Weights of a small transformer language model.
Architecture: rotary positions, no biases in attention or MLP, untied embeddings, normalized queries and keys.
Training: a variant of Muon for these matrices, 5192 steps.
MLP neurons of a small language model. Each row is named by its layer, matrix (gate and up: input weights; down: output weights) and neuron, and shows model dimensions 0-255. Each number is 128 + 24 x the weight over its row's rms, rounded and kept within 0 to 255. Numbers have three digits each. A neuron's up and down rows have the sign that makes its largest values positive.
After each neuron's rows, "fires after" lists the tokens most often just before its 100 highest values on Wikipedia text that the model never trained on; "fires before" lists the tokens most often just after its 100 highest values on Wikipedia text that the model never trained on. A number after a token or word is its count.

L5.gate317:136130125129184116089190148111129112125128130157098122154138109176117134139117125133103112113129097138165143125126169181115111157150134125159115099159122091127092143125170102153100113100189118149109133144125115158146083149155094109110133104104164126116130143076109173104157080150117132100130171140101147136120102154151124114152115122169153142099093127156122112095121108132145154105153090070129087136104146132131125101112122131138125100141175090116154113123111147108115114081152114149123119148105160115111155106125117122136122135166124141141129105123136124091158137108066193134091120111134117111114128160102099086090130124161102136149148122122131122108132116094088155141129146117135118133119093085137099124144137127127115078120115112180168130114126108123122055144149154
L5.up317:135150126125133149117114076124083132126144129135087120136136148173143145117116109151130139095149091135170149139149098132134117136146141174110116106109149114080097107183131083153162128103133130117136121106155118127112069150124119153155182095088164141160090134117084151125110102143112146121099101087144129136123098133111129155108137157146111088132126133145139146108115086121104133127172145139175158129110135122153156122127134091133129105126150157165144061131127152149116126164185089146122142141138138145117176107156144131163108144140132184159122095132127108117158127113098139153145155109124107157076068139141145078113183114160107112113113118124099159123146117146134146090120110140121155170117124093101106136153140126179114127146146100138123111134126133124081085108135099
L5.down317:138127116139103096150134127145114102118117131123112120072115173145124112143111119116132134138122167115117119107152102087125138148126139195120108102136133114117141120113129161098149102124119136140090154182126156134128090135148115134094130120160108128147101140123097169122151111110155099112107134127107118130128073155156137104126133120084158102162146111112170147123065135143113124131113062126131089112155168095108139148098156138133093137128134086130142146137136129138134081182103126119101147145090119175145128141121149136074081158117127110148174097133121104154126095100144159146135115145099112146097141084170115114113142120113098120128141089157128109152117143131067089096130157103159115085165161169141148198159114131107129088108123105144153126108144086139126119100118128
fires after: " |" 55, " " 10, "0" 10, ";" 6, "1" 5
fires before: "|" 42, "\n" 19, " " 19, "-" 6, "5" 4

L4.gate1003:089116102109118118122143129092119126130117129078127130137139133110121148104127163117127119133132128133136117175111147110133126133108139088117122168178127159140148142109127130148097111093103193152144095107132107140126103139152109140124117137153122114107100087158164157131164122075103084151078135103111115155116085118095123133086116124097074132127118156144151122132127142156157164113117158136141118128099120155130151095092107100102084150156114134140152134101144144147134100102129119119135114156144130127152115097091138077145153140163149120123152120115102082159165112105146131094070142138141105100155112154166156118139108094088136139129151149118125130104129135127170137115085182144153131081105107100109105112158174168132144174126127099099178094091118171118173096121144151
L4.up1003:099133099131104093172115116146115157121133148115152164134127152121119138129109180151153107107113143122108141120137153127145150151138127115139124142166127121141186140129108111139115125123112188123127119099095131126144111166111122163122124155156131087099107091156161138131177108076121103148069146146089119121131095116097089124135145115112087145142093161142138135125155173116113146123152130136107144107083155126119139109174106118137097157138124158142122093126078141126122116087099139121091088107168134131143087125137121103138127142160133107112163106104113119188150057140209105155127138125134142154146076140151156125070138124121127128110133151132114140154097095123196124167116147135128116109139126096113152136118127164151133185119139130114154116125113093111096113123157140
L4.down1003:090131137133090142138115124139082093119082112140115146098148129135159117145136108124119116139096166123176111107106122141142143140158142134128149162138146133163111147134138117117091123170157101075149126119153107125139133177123114067135119127148140136126118146127149134125083075119128124140152110184080135162126136118129137114111125115146162146109151091176179116113136118078122120139124153132162154138076133137094063151110149141113141117138141149099124119171111132093149167093138151120134089122098133125132153157145114125088084086169141168066147116106128137160131097128120131127129152090162112086108120169101156149139111126150158116129141081124118168158143128129108098134148120125057097141137102154100110131110134138155124152127139116117177100100128130081161124136143117
fires after: "9" 38, "0" 35, "1" 21, "8" 4
fires before: "4" 17, "8" 15, "2" 11, "3" 10, "7" 10, "6" 9

L8.gate423:113113105142164119106117134135124157125098147132115135080088119139106120116126147172132103128131084125146130075090137170156085142187101124133159125108130154114100119140148085135148092116139126126122116100116138130095137154143143103125125105144162169124140106121084158149134109169139162146118169180190136159137113100140116091141120165141159105158149107112173115139103119153157085114143087158115141146150135109114109112099097152113128096093147157114173105170144137103140147118131116104103152134111141138111108114115119153130135142125140126127177143156159155142152107092123101124137091099099136134125124101119107145130103060129146198119103134131153126142131108130119115111140100114105089068133167097118134065125140119108141156094097124132146111114133128132072082112111128
L8.up423:108134152118122121093148125126099082156137182089107124181091135130106094172111116096152120124203079113094111110140086138117131102116136104165129126146162132134063117140167096123125096114123102129124135136089144103094130126095142100135147160161141129127110111120123105122111140104139138145135142138125128145102094119122129169146116117141138163112106117118106080154133118122156142090138099111132125122134089118142115158183157156089091104121114099157108099051126130107139132108138095145176125089148145149109130112114144100143110117135137136097138095107102108148142095143125148148141126120134165106182129101122127124114070105126152140164163108107123118181102182116086147117136108133127073093117124135153127098128123162131125153115141142161128089137110157130084114137124134
L8.down423:143143106145147114109139168099135071130099145127088156153126118133102115116117128129169129119102163107180124111110149161172071114101096122120135079124125141135125162158132133116108102117159111146097151140137148134159154102137127141125121128126081138143130137128085155108107127116113152146143073109123119121155133105152052140138180090096121165127109136103096110165143157175156082134080133154089066161126121114117135094113133150122147089140128114137100127150097115077140135112102109118128131120120112155127121098071153132139154152104163141173137119193116131170107153128164129138129139125117110118154108117105166102149087124119096102160098140150110159113132115114153114166118120115143149142143122094126152127102177134143120112109090087140110110128094138141104135130145142
fires after: " " 42, "2" 8, "1" 6, " (+" 5, "." 5, "4" 5
fires before: "." 27, "3" 8, "6" 7, "0" 6, " m" 6, "7" 6

L5.gate146:097116126110150121137139042094108151129115136145114144122128119108102133138138133139144134126090116157134136137085121163107143120123099136126171130194136111133116094114093136102155134132154128128140111103177103122138134180120127139134142133117145174128158123163124111120117089130176154141164121154144166132175077126091108166119128146186153119123096139172146134138105145115150127119097092137104140153125119200132117108098126136126142152147143099104136121168134110127134093171135074125125063093121130125138159148093151158161118132165127121111130093179120144122152101145115140116080131151110127149148105140120150128162160141128105169128167147121160151156146138126095130115146133146080121132142140114158080138124115099143110116150095161142127162177131135120155107111184134
L5.up146:144135123142124117081157139146070115132078103116155139139117111160092158137142089134134137123141125121145120113109086092151144132172166097151118107137127107115117109157134115131155125145111128121161150095140131166150131119124127130094132167138141100173133144139153109153126103161122138149116158094134139106134133153129181153141123166083160106101093137112119141121129123097104151135120117112084096122112155175110127136159142122175112124099134090145106114080146114143163118101103133153101119086145135158132148093142133189083140146123124135138127100155130113122161120183156115132117153150101123109143111149123084117052114131154158155168150126087099129158113163084133132117134122131119140122073076121134152121147130127127127170128119151154124111210112093083157123122117114
L5.down146:146170153140127130128109161101145160132145087130142134146160162154135090142122105136161133138116136171179105131109172134119163144150114097121098127108092123163113171114178097138119124121122135152107121135092123124135114093119130101137133112147052120141099112153166114150125133144115106158151178124106128106134098101173145145118134141124119099130103141181109119098133136147130111145137156106103125187143114127086106149125142113141132104127159104146101091068141158148135143076115156088171148126121085107148134105144130109161170125136121144128123082184095127092154127106139128101137091089171123146115103097112118131097122113103123137148114092114099135124134112100115117204134111126153100132085105100161128130107113158120109105139152136122086130144084103152141155150125126
fires after: " |" 70, " " 5
fires before: "|" 63

L8.gate2:189151111091113122140134123115150114105088103162136159073170123115120112120157126115125124153078156135191110128156141151111161124155089142159101130163162169119140117165173149159110129152114131125153124129134098117118101154067102102144168146101112147161124114174133086170127129097132113114093131104094146124126119105112158151113146127126101137132133115139116116111137115078100150119115143111114125131115140139108102132152135145105097158134134142099123119160136101136107144175116112129103130103173116176134151167143136096117087121140140147116181111121122115131151137122181160124118076134140133153126143119089182171091067120133123138127118135142113134148109112115120144124157102118088157157165106114121124113117193164144115153144173095136143135112156138138112080119122134
L8.up2:108138144122090085135163139140130062144186120130110123138139151174115129148133116150137092150121115113181133114115114147106144106148156176150099158137141127120164142129089160124111130103109161146138106153091073122129109117151133143169105124121147136142168101125129180117110112136132117137127115174121146088119084119099148189121128120130151188159091143135150103093156120117068143105112152122100101154112114159141132130143133157139165169173121177113158159192115149112117111115110147084088148124138108141148134137112093116102117151158135163105146071137137146135122130109154133165143135161139126138103143102145139131172114107126139137138128126128153126149124136112155126108159136179142082142159160127118149168107142164134127163106097129141143117146134160169148131106137132
L8.down2:089115137115123056140114138104124105125155133089086091106135172131148141119121130117129115113209152119150144110112088127102155131166107149139106132123128123115103153144163104110099126119142148114113180165129123102123110120131099156127140126098175123103121131120098115146145112139135134160149073174111113087151118154112130176078117141123162111148118113131137153135132097126089139102112142104130127123146144133134162182137147104154175120155146136124172148138122161128112111157112105135122145147129098168131092136099084146109132112143120170153103053091176100105124100113133151139140134142156150083147158112126144132126149102138141085134135173154089124143130122125092107086111111164106153101133096125141164141133153125113133136163118134127124066134160155129164118157129153
fires after: "0" 24, "|" 18, " " 14, "9" 12, "–" 10
fires before: "2" 39, "3" 36, "1" 10, "4" 4, "6" 4

L2.gate116:133143135145135098148156144119103121118086125120157100151090168123118145118138084084175110153114142102094158121120135139150121119150100139125147127122138113064134186146132111142130135104131152088147129106147110110097097112154123139077156114117160134157138163081137138148153111133129113132076068111146150134143135180133126109099117099134106155124100131132098126144093065099143154137138108117117134102153116113150137122152100120124133136116166129131122143076114134088135103150106098136144135172155178170122161152164108148117077105101148108143109152143129146115174166120146127118106129167131153118120087130147164136142141080135088083119142111118131101110113142162143155129145167092131138135148113129122153174122172075116150128193149128129100101124152093105119114134104125
L2.up116:109112123161130120174143149132073141151116127110172055113110111103127132136127099081127128160118143110121146095172160119127119116132123130134178104103100142101114129098108073107124107142102116119141155152132132126154132134122129098105155119112130136153123154108139083080114114121123116155049068152110160155136160114150137108122125097131120159112089091148141112122138066153125156125166138128113125122120116132138134115115118138113102123090137139111109118100140125061117082150127119155124107158148128120134136129167110151107124112126134106170117182127124152136144146111196097125112131161122157127148113125131138156124140096136071093137133131140110154132122112109086122140132176112112151106137133120096131161129180081126150104156105069109117132100125074122093094147133139
L2.down116:124129127137077119138148157134118114185102141114170130125064171129150146133142121156143137139133165072100148119169131065122136141142125145110122127136111143111108122128159133118119142144100129104118092105070109119126117165120127114113113149094123128137085102109142114117179144114121119144123116148150158135095093155158156146157139145139153129108115150102115093164089057124140152089130133113142102086129105110123084096124134133101128135179131121109073149121120084144099153120169108145109110152116111143131144155105117101085132127114135106150122094109147095093121153115143142140121168127130157103088155088161136118127131159195096141133164148096074101144110119170124109133080119140088159112142116104116100169113137116165162109126084122115118144112147120128123130137138132
fires after: " |" 43, ")" 33
fires before: "-" 47, "|" 33, "\n" 16

L4.gate544:130152123128132173132117120116112126116091078091095109133108177102106126145130162103138113142177138145146143144133126128159114118108124151084136146126133138172146097135110132118175115114125151109126157132150121122107080097148104133136133105148129130158079159135144108126119163141132159096120096134180089124148141144112116137091088122110161146101107081128125173116106117154129132175078102158117108126106111089087166141104096137136074129105126109101107083151145123099168142109114097088164136140107135128102107100125125142134160107087141135121105115110123147133151114125121196114133119089138134185113121087112130125094157140111083162141133123134129167089107101104178126130109148129146166162137125100097071131119117142122148123065134098162129143155113139132125125112093138
L4.up544:083128127133144148111098176095159102126144176139139129137110105128117138154179129141155135118101159161152130139139109102122107128100123101154141149150114169154157185141153143109151137128140115118099163127169135091120141171124102138131134130145119089155103153157129119140116090128144125177179132147114116152087121135127137131135145105113107131100130144139140144110130134135174126098099117113111154107130064103106075103147162130125147132107132135157086111137146095130132112101163127134112157098123128133102111105118089107158155151156167105158137080141119116111184151148139143185149122125142141154097156104142133188114108144132137164157135082110158118159109111136138156129091099151128094118137152146156109154150129082144158132141160134138076155110143103108110177114119192
L4.down544:122131143117107152136162127147140145080159124136120119139098138134121147173138136126120141130150208148108083114134109115117106137139123136137133137120141148112146120095097152120067112091141134127145122176184119100134143122177134105163067102122144137121126163141112109092106112142160123152136120155131121123123167124157149115121108133153158144140098076115135121092114140186153117170159140121157095146129137118138131128060171137121122117137086091160150108165140124131151105141105153124152147117143094150113150116127123178141143097137121128149057128131158117153107136123088180093134141175160126101144118128108098156120109114179135153114139102097115166127093119153122150143112086127120178161110126124140084128149104123109138105144153147183124119138148126144154147150172122
fires after: "8" 15, "6" 13, "3" 13, "9" 11, "4" 10
fires before: " " 77, "," 11, "." 4, " –" 4

L4.gate1006:128137176157144149126135119133116086138073167113129125121159144136133110158078095120150073126141076128099122151119100112131127158114172108136105174104148173166130136145122118130115100151143081118104117104161137146137145106119123132105129085125107157098134126093125109127124150151132098128135151136118115140098147144101101146126133160126131146141108109155135148160129114177149121127096182116141127115116149113136141070154095174130136138124135151145122136115116159115128134161124131111113150116117149111109132116099127134107117146127131134154116159128114125157073148059087097085132137122132137138148062125107151118165180179156145160170103099120147073148121139144109053134116107124107116095132137113102146121127101130145152176137168134104109162073133171108139133096136128
L4.up1006:101114150160110203129144135099184128132117133135108129117137127158077084162153162109156134115133139149098108115098138114104078144113122166140068126115115161131133134151167130146123138089121145114167156114123116137141122129077142104136105101120134137130100164149119127082115154090151110134143148143173110127142107102147116130114143104121152099116142141133116144108122126113154140141129144134103156073177119112129114128095175119149132159148114112144131148181105084148084159149113127164131115139143128089132101130127128149102114107108129169101090139078097195140114123138078128145157148082185116156112134138142143162167101131159158175164147118109125148131165129093138109141160130094138125107119109073133119131117137127116127131086135138114138149113173133118136156144114098
L4.down1006:110179109121110154152128139133119142121129113105114126081115160106118132136088129173100136145128145134146183119109132122125074131183145148117179119118110136121149064112106125112100107112113100133140157089135102116139117126176092090147140115139148130115124133114150108134110108093091096147129162135120101135125151107110113134145138152167110099086121163122096112123103123149103126102099143099125125165127121135158155153091129129151142111111133142136128125118139117192165139130111128105068105158131145125120137148122093108116130120168124152117099155114142155136117120121081127098158164132092090161125148117147114141124160114161137090094160157139158121110129180142109114109142139088143153087088110164148117120076116122111105129138174149093094187127103050140121125146150155
fires after: "8" 18, "1" 17, "4" 11, "9" 8, "6" 8
fires before: "," 42, "." 20

L4.gate228:178103113137110176087161153122118124112090137137178135148123128076130102138130174138128113137120097136076122148101082126130076140137167136134103107145078122139114128127114168134092095158147116107117139124145127115150108119138149152128080146085089122144150120121118169123105099113147132173100135152129101112112166123107146188092132123122126095107124170137121107133106135128063151146130110124146108102111137096112095145055148099098070210147164128139133141104147155116155117157128112120118105128081140111115141111109136136112140089136102142108107141138135118095123071129132122068090116117116128111144103136162135122180107114160138118104133131092137142129139136114163093118112129134139163148132136135137106148115156127118142126165116144128103165115142110125124143088153136
L4.up228:159144140159109099174116143152096164099137152128172178119124148159067074151138099119106145149128117112088103126100122126082148150126108126162142162113150116158127121124120145100124126103130156127106125127093112144121156137139147140159146078121163148112124119110085094155126109131105136098122118170100145170159143137099152090138144148104149117110121154141130123128149143132134121139126159116120111151119184129079162138136129138156080139169133153169124125103171127182142119142138118126159161089128128124103115120144147156111129119158094147130103168121113101140155127140127154109133136119158199107130127158103094094101135127138134155119119124141129145117131103065163119167175114114116116115095154145111093159105163127132066114110103128143128080145113157155162179113134139
L4.down228:134097091140148144159152162103150099104120096127147152114129159148137125118147103119094134152127141146145095140131170139118141104136139174117103111127165104140155160127106134154118121088116113111122137127159150145140128093099123168101115157124147054070131161145134153137103115126149133079124116163128098119113116116120151136102111116134130142143127127132124111132102116127093132100120086179113095176122128156150123118092133087152097099150141149120129115163158127141187149122135082162164135064130158119122145170107149120162115135115150076132098109128151084114199129101160131121130120116148121153124162110128144094106140136116144144068140117077132139149118113153118113163143157176113159135100141153108150112168106109117104128112134157121158099132166113131117116106154191
fires after: " |" 48, "0" 7, " O" 4
fires before: "|" 23, "|---|" 13, "|---|---|" 8, "|---|---|---|" 6

L2.gate658:151139162172078109137129115131107154133135151078117108160178096108157095109109145164151092110129130127106138127087112149139126153190110137148110095095131157141082111134124146116129103154111124130131126124150156131127114198133129148138117116178175133141127137132127119131200157136125161121073149141087140112089108133141136106128137112117126098122132125102145117133096110162105103099102117114136156104123155145136117133116107160103082168140105140121155091116111138117155126143098107135112159149141104082138123116147083139144120145155103089146130155096154106144162092127128167136114101146142102120120125102152130109119190135099108109154134124159150132130104109116082101163135135119142146115153132136144105148127172101120173153167137129180105133139128071133064158109157146
L2.up658:152134122129089137118129158130090126106168171105097106181161084098155126126131145122122125114158152134137125115132125144167089122179138121109127101103151144135078170151113138104126101135109133101145151160093117126142108162113100160116145101138151137129130142134107131138139131132147085111121141148061198157114165161126140100129128089119121138153098083127138094136058108190145128128109093137131156108137167149090115117131130143112068137096129116131110128115127112150113127135086133138126124163116138102144115114168112118122128119121113125163099152133104118140168163143133125115082119119146137126132106111163142109084156109137133118132151124111136168163106123106082119115139141094166163145180114062118116141141114126142143138151130067114119166144143063122104122111146128
L2.down658:158155128160104128133116156114139117094120077106124122134147159138097127127148136100121156083148170119161108149174148112152177148145157170145137124149118108107135098133108154119166107094104145131161143144099091101143142120177100118144142158169162142109139142125101130141137140095136087127102143169086190133162148150151144165124105127088165124128128095164157097116101136126157115069109148140112078089149161161096106136052092133104106151109134126120097109150153109115112136155112148123108146159152118134089133145144148156079117142108119122130122118121158126092130110116124139128121165117113125077093160127114134130109152115171164142111157170122108159140115103152147120144114122152092162157146139095115142177090144133132144114145091125126145147130127093132118154113124142
fires after: "." 78, " |" 20
fires before: "\n" 72, "|" 16, "-" 5

L4.gate165:114181139119125106168177152135129110126098133124148082113118153150092150189131106152106122137146133132151141155100110076160128163155147131141115094173139130140108154124095124144119124105150133155092107129140128108130153098151100128135110145080126115117068121174136129125130097120111162166119133148125167133112111127098094110144149152131139138127135120142122138119137090110121108135097099164147136149135159121102118169149117161156152109157084105099157157141145104128096120090130138091074113133130115128158153108124150151096139088103112150120116091128114151135157165094132168117117126134134121148100159152154116102125093175124120139118103079060127138098147161046080179111110122137147144132120098117168145127150131149080119119155158144144120115134135106119164140125142145
L4.up165:129099134135126144140133122128106139127131109119107107123125114132125130147124106129162162113143111127134110140087092115135111099116132088079168085080127178122158119085148104104100152117098127125098106150109099090114140156118093128159108131149120084124092117191125156121121131111087144154121124117154131139144120156150143155102140136095129094141098152101143130079061111226145139132120127126126106111115110110148119126123146114169115110100131155123121149131134096125111115111141130145108164116116131172135079118153116151085171123076153150095094124073122150134128113107086136125123149104117143140069111112148121144119096126087134151086128078104129119129096115103120128139082100129139129107156142138114135117125107114125148101196128122132075141134132129157187145132100129
L4.down165:074174169120110135106128136141163129126135121104108102086118170143169135124124095155098121118153137119140095115088136148121121155141146128119121106160148191159141144154080127129118111154105138151183116101149123144145118104197148137156128128105154140106107157158093176107159159104108134115120121132131156125138155107131134145141106129137131110147079106095117146109130134096146124133182186117100094174108136149141126100128101150159124112147119100120180172111121162130156089140131140122122137155118121093134115129157128155124084072176150132173111129146150130120118106138143121167148118172132124152139170145125124163117150114144133165100104158093161138123106103128171133136135118119172153123134143132077142126096172147127104110136139159146099133097135130126119079119167103
fires after: "2" 30, "3" 16, "4" 12, "6" 12, "8" 8, "7" 6
fires before: " " 47, "," 33, "." 6, " –" 4

L2.gate659:113121125147125099150101132152056082085108149128138127125173106119174155118134112148165062155121126115109157147075080151157107124121120074138115119127189198146145166114129108128153155087138100132094130124122112080070137069154090143124124145101113109074134163147107106107120136163135125160116119133133123177133111081155155111142149124134138121114113123128130128146077133095116131120089138106139120173117141132112089150123140108140164113142109175140098166134147177142136159093171139111130150148130149097139133109109127134140133135127155136131139124084126093163154143136140111108124117106159131123162103109142147124144152135134113153142140132113157111128141131130149143112135141133154172148138147135139112113116119084104126130128182070116134120093121125106100125109146133
L2.up659:118145131114131128132139161117153126115155124119112136133136166146121112135136141104122114115101143157130135185098154156126109143074111132125097103119151111157187100091150102123109132139106155111125156137183106084127108135147108150100100126100137095148153117151131099146127124125124122167051152125144090115140132119143112136132133134110150147110124172154142097138140135134117197104136109109127146099111075120145151123141143131128099093089107117103078120144117145137104119096150086098177061141137175175141105120139099141104147154128157159117116107129174152132134138173123178177131132135147085185139133108140099152142139122155110141106150103090134066162120139119126142104153130172122128097148146112134136117117131161125113151132097165100126148157129109118126098116086159
L2.down659:123119095100121119133100187096106153124139085141119156142130135112153166170142145138121092124146145112154142150150085143149100147131129128091126177097145167135167130144120095156123151121219149151104141140127130120126155141147106112127128136123134163102117138112100143147129149124133072165115102121165122125109148129114164123121139122185164123125106146110113105116105090073145141139073140162102126143138134163156110127104132087132186169105119147120143106128130132106140128142138114159091136124154104101164147124099106108085131141132155135122139155102117129146132078123135120116136150106106130114092159123153153102132167142145170134117110152104133155093121091093106123170091111177120109139131142093116132120117100127161144122092097172148149171165152089118096122104171107
fires after: " in" 18, "9" 15, "2" 11, "7" 9, "6" 8
fires before: " " 83, "," 7, "." 4

L2.gate151:114179175114115112126146139112126109105157137107096132143136130130100106138150117124165134174140140125148156163150098116196084129131160093131151178088099158135111158123097107161129163129134141126092144121151149100154135120154126131082103150133104119143116182156113116143154127099101107145150122134138105099125059126137103129105130158135131119091090138129116165148101158128111175119138116129133100068152082121122158145138125137142145140101174139121095124100116102170169112153156120110170113139132119106137122091103152153100139102144128111110121128136134123129162188131139155107107150114128063114097089146125151141120157105134126151102098119108130093117141114142136146138109129131159118096120134133144162084104097134130076138110166138133124134141146167113192111136078148
L2.up151:142162138123138119127134151120160161150117128132125115115137137117160135135080162146170094131145114100146151172141112108153091149152116124139134155102150145195131079107124081122153138154178132119132151118157141111141164122135084112145113112123156114157172175152105145131136122128126113154099138164182129155113170146130128122124129128111111142144131091158191148127128148120111140173101135117123118107109121116123171140081140119074140134118152153093135165153140098128133123171118178103132143174081134136122115106105126126126174153137093171147095102107139096107117158133144112108133152150113114147110109119144112120132141136127085135143104104117150093148096118115047160121108101134166138147105131119108136125087156138175115149094187141116097164166106135112139128150145120
L2.down151:101164185149115094123139155130159141112127111115100134129133176107188122130101138128157129116119149106129147087099126124130130141174112139132146160102166137154145091125094097136134136161191159118110144102144140114115123130100108112159120118139133148128124144139112157102153149153131140130145081141129134161114144127143163110147133140122124174163125154090149101102157143067142116186148121128138134114122102131115137165086166152077130110131128133068160179104161116123106118123111159152121196157128139136095122151087122103161112132122123145163101148124121094107124139105126128137169122163091146152149079091150126141138140109138120160166127113128104096115091126109076194164146124153122133168105103145136148162103176135159126098124138128161126150138143114146119137128134136
fires after: "9" 16, "2" 16, "4" 10, "8" 10, "6" 10
fires before: " " 87, " –" 5

L4.gate948:175134086122115145124158131116113135139126135139157130164119131120156156100102127134167144130100170119133105117082123124131161145124113128097086107130139130141165153099127111111133150142114163086116135114158153114150106124142135126142136151114130130142121075107172145153143122118174082112075099152111126126121069150141152157158104114100117156129098117168117114127169090134096130121099192042112127140145150101113132121149178146155097104147074157146118094152143149119175110159119105132117107131098170156109088103120092118155079079129139127144133156154090126137113125115135092090127129134136142134117109087144075117173144121180123156136171132149132130109160105120113139161127133132144161085133127146131127106122135096119119129176139142087135118117133122110114099119134111
L4.up948:115124117083097142122177158137115071082142147145119138168136120110153136117129133115140116112119181133135086152084158119117125133084111098124138081141136095111142104133108127159143131124132134106136124116101089150153139078151080090106099149131110141158200172146159126107153130132174113106106116120114142112145064136133150169117143127107124151117138097142102116165139121101147126118140104122163125121153137138154105122120159133110140118118101149136099081122134132120115144139134135141113102076108092132177126127146122185121137148098124140127114139117136102099138140174071115096147105149112113141094091148139167123145157125170166153125189108166118126085141202111133138143126103105149079100128114118130107113115129127108127159144117137106097125126144107143164138130172116
L4.down948:130128122070104115127119142110158093133122163126102142080160148117102159109130107123119128073107139150132125122109120121100159144122113152125178125139146129167126142122131098141128118159120113130081138133107129162137106150161115164119158133124130128133100123161099150173142161123149124135072143173087109149099098159125109134089090098125116160100138080172141154162120137146109144167111159118132095142147104135139167128146108106134111137135120125162101143116091134137155125127092136154154085164127156118115136145122097131153075177150135078124131155116133134108131130108117187139136101125136125144130136158107173138153130163104126099142101119095100163178087137145112100086136134201102108139115112092106171104138126150142121116130158104113180100121102121133166156153165118
fires after: "|" 88, " on" 4
fires before: "1" 19, "5" 13, "2" 13, "3" 12, "4" 11, " |" 10

L5.gate96:187131118147110146111108163135104124091161149090130136159194100131106166137150125145087126114125157159086105163123139129159102145136156154110187110114120158134112147139154138140153155119153151141123110136106115102145165125089153147134139105150104159125171120186116119114137090127126118112119107136085125130099108126124114124100109135131141127097117162115116169153107115149091111172144104112110155106111161131103105111151146172089061150126120152155154159141109094094135158117134155162106184107130156130133121099145135153104128120130094120129119133143150112150146109119134139140145122110147120100096154158096149168069171137120112096146110124122096147115141124120123093107072127111092144090140104133105109177126127099064099161114139144128151125098148099117148110146114107
L5.up96:143132145141095156150162137115132139108136153123133094111129104132152131102150155129135146116094148116115120118075178092100111156147098132129111088095087145117130135113110156120140099108130126090117123121154100156139102107126118131093129118150064123100117148111115158082166172091132137140139163103118166104124131172128168104134162173122117142144182120123108173132109129127136152147168133153134119144108166161113108122148164137067106125111177111134149131118123159136148104109132079136121157151111130142126152136142136173127163176143123117100116140116125161114132092086127120122129131100129177130084094177149074124102155142144132144106165123139144124110139149108141146144108129117088168164098119075101117174099100119109109149138146150088153133141140122157087113170119100
L5.down96:157145150113162129161125110155179120116128132148136140133135136081110145119166139111118152119138143177123138148124135109156154144164105170160131104127158121156115187108093168119157137125151112129124102120115172123164119119131101187143145148114157165132138130084126153069126148077140086102089143133102158140168138084141138133136139118107135120145136097138149142156149129109120110144120110093136162133104142162121123129129118109126096160119144120120146110139159090119109177168113129170132146135149188139070128122136116098174142137117166109118133129098088128147118115142078088146175139143124128131126133188160175077118126123090089137113151155091100146175095116108109118153130141128127190111139104123121143149088116135118113162113117125140122126137163132126140084142136115
fires after: "." 39, " |" 22, "0" 8, ".\"" 7
fires before: "\n" 53, "-" 10, "|" 10, "|---|---|---|" 5, "|---|---|" 5

L5.gate279:084164110131127150158142149102136096131146128087128098109127094131137125134166168098163113136123127137151100161120121125141152145159133134149118133139124111126158135116192150144126113130142173125133112134116092119123067094190110122150098107110128140154134154120096119176136062152167141140096102146077131126173108134103156070110136113097128127131110132138162127154115129092154148146182174138114092151130145164117129158118094115128122157090141085106107144112137131121144097162136133144130149125141153153120167129126077137154140120114148117139115109104159099132145121144137120133129153174112101076108187160110106155129109117144107128116097122182143103136152111161131180130093102154122121125133129141160138128123108128084161113134151156142170116127142140157162098087112095
L5.up279:136142102140099118159166141122106124171128151136152116153135102133106129154162126119146141156133122108154125123123107104116131108136142102143111108132136113149128146100116109121112120123119170172138132099110096133134116143172088148129111172118122146105168134136089088129056120105152131141089125104118157122151132078101157070125147118115128140126082130145142098126143143121131134129186152149093093150117155124115133121127120068110136131168183112119082164112134127111152058164123156111108130113108127131138127151168116150135185122135103157090116091160166159110151112134136161106151152117141101150130122150104126170066127141147129138093132132159105140133157129152150139134147152124096100153156122100105157116081080086130122124143122137116157116203159113169128106122106116
L5.down279:140112100164142112157117109138158128081120145155085129159157106147119080127147108150115163146139130148112121145115147117104152090171078131154153150119107164145127115132120125140170090122123124119162148109123158116137122144122064118140135168123146125123128137199074099137148146102125108118139106080100158180152110143124135124168107120106140124108127137133158104159083149167107126110143197145104115114104175132149107125163169130136095124117147075123091123121134155074128123105106122092123193122119166113092123133125157132093145075152161142102126097147162080130102094111146131113126132135140094125148137127140135090103108139092145133140126098083123141158100090146150110121118128132106131125095106156129140116107120134103130113116123133132120166138131122122112104116191137
fires after: " |" 91
fires before: "|" 72, "|---|---|---|" 8, "\n" 7, "|---|---|" 5, "|---|" 4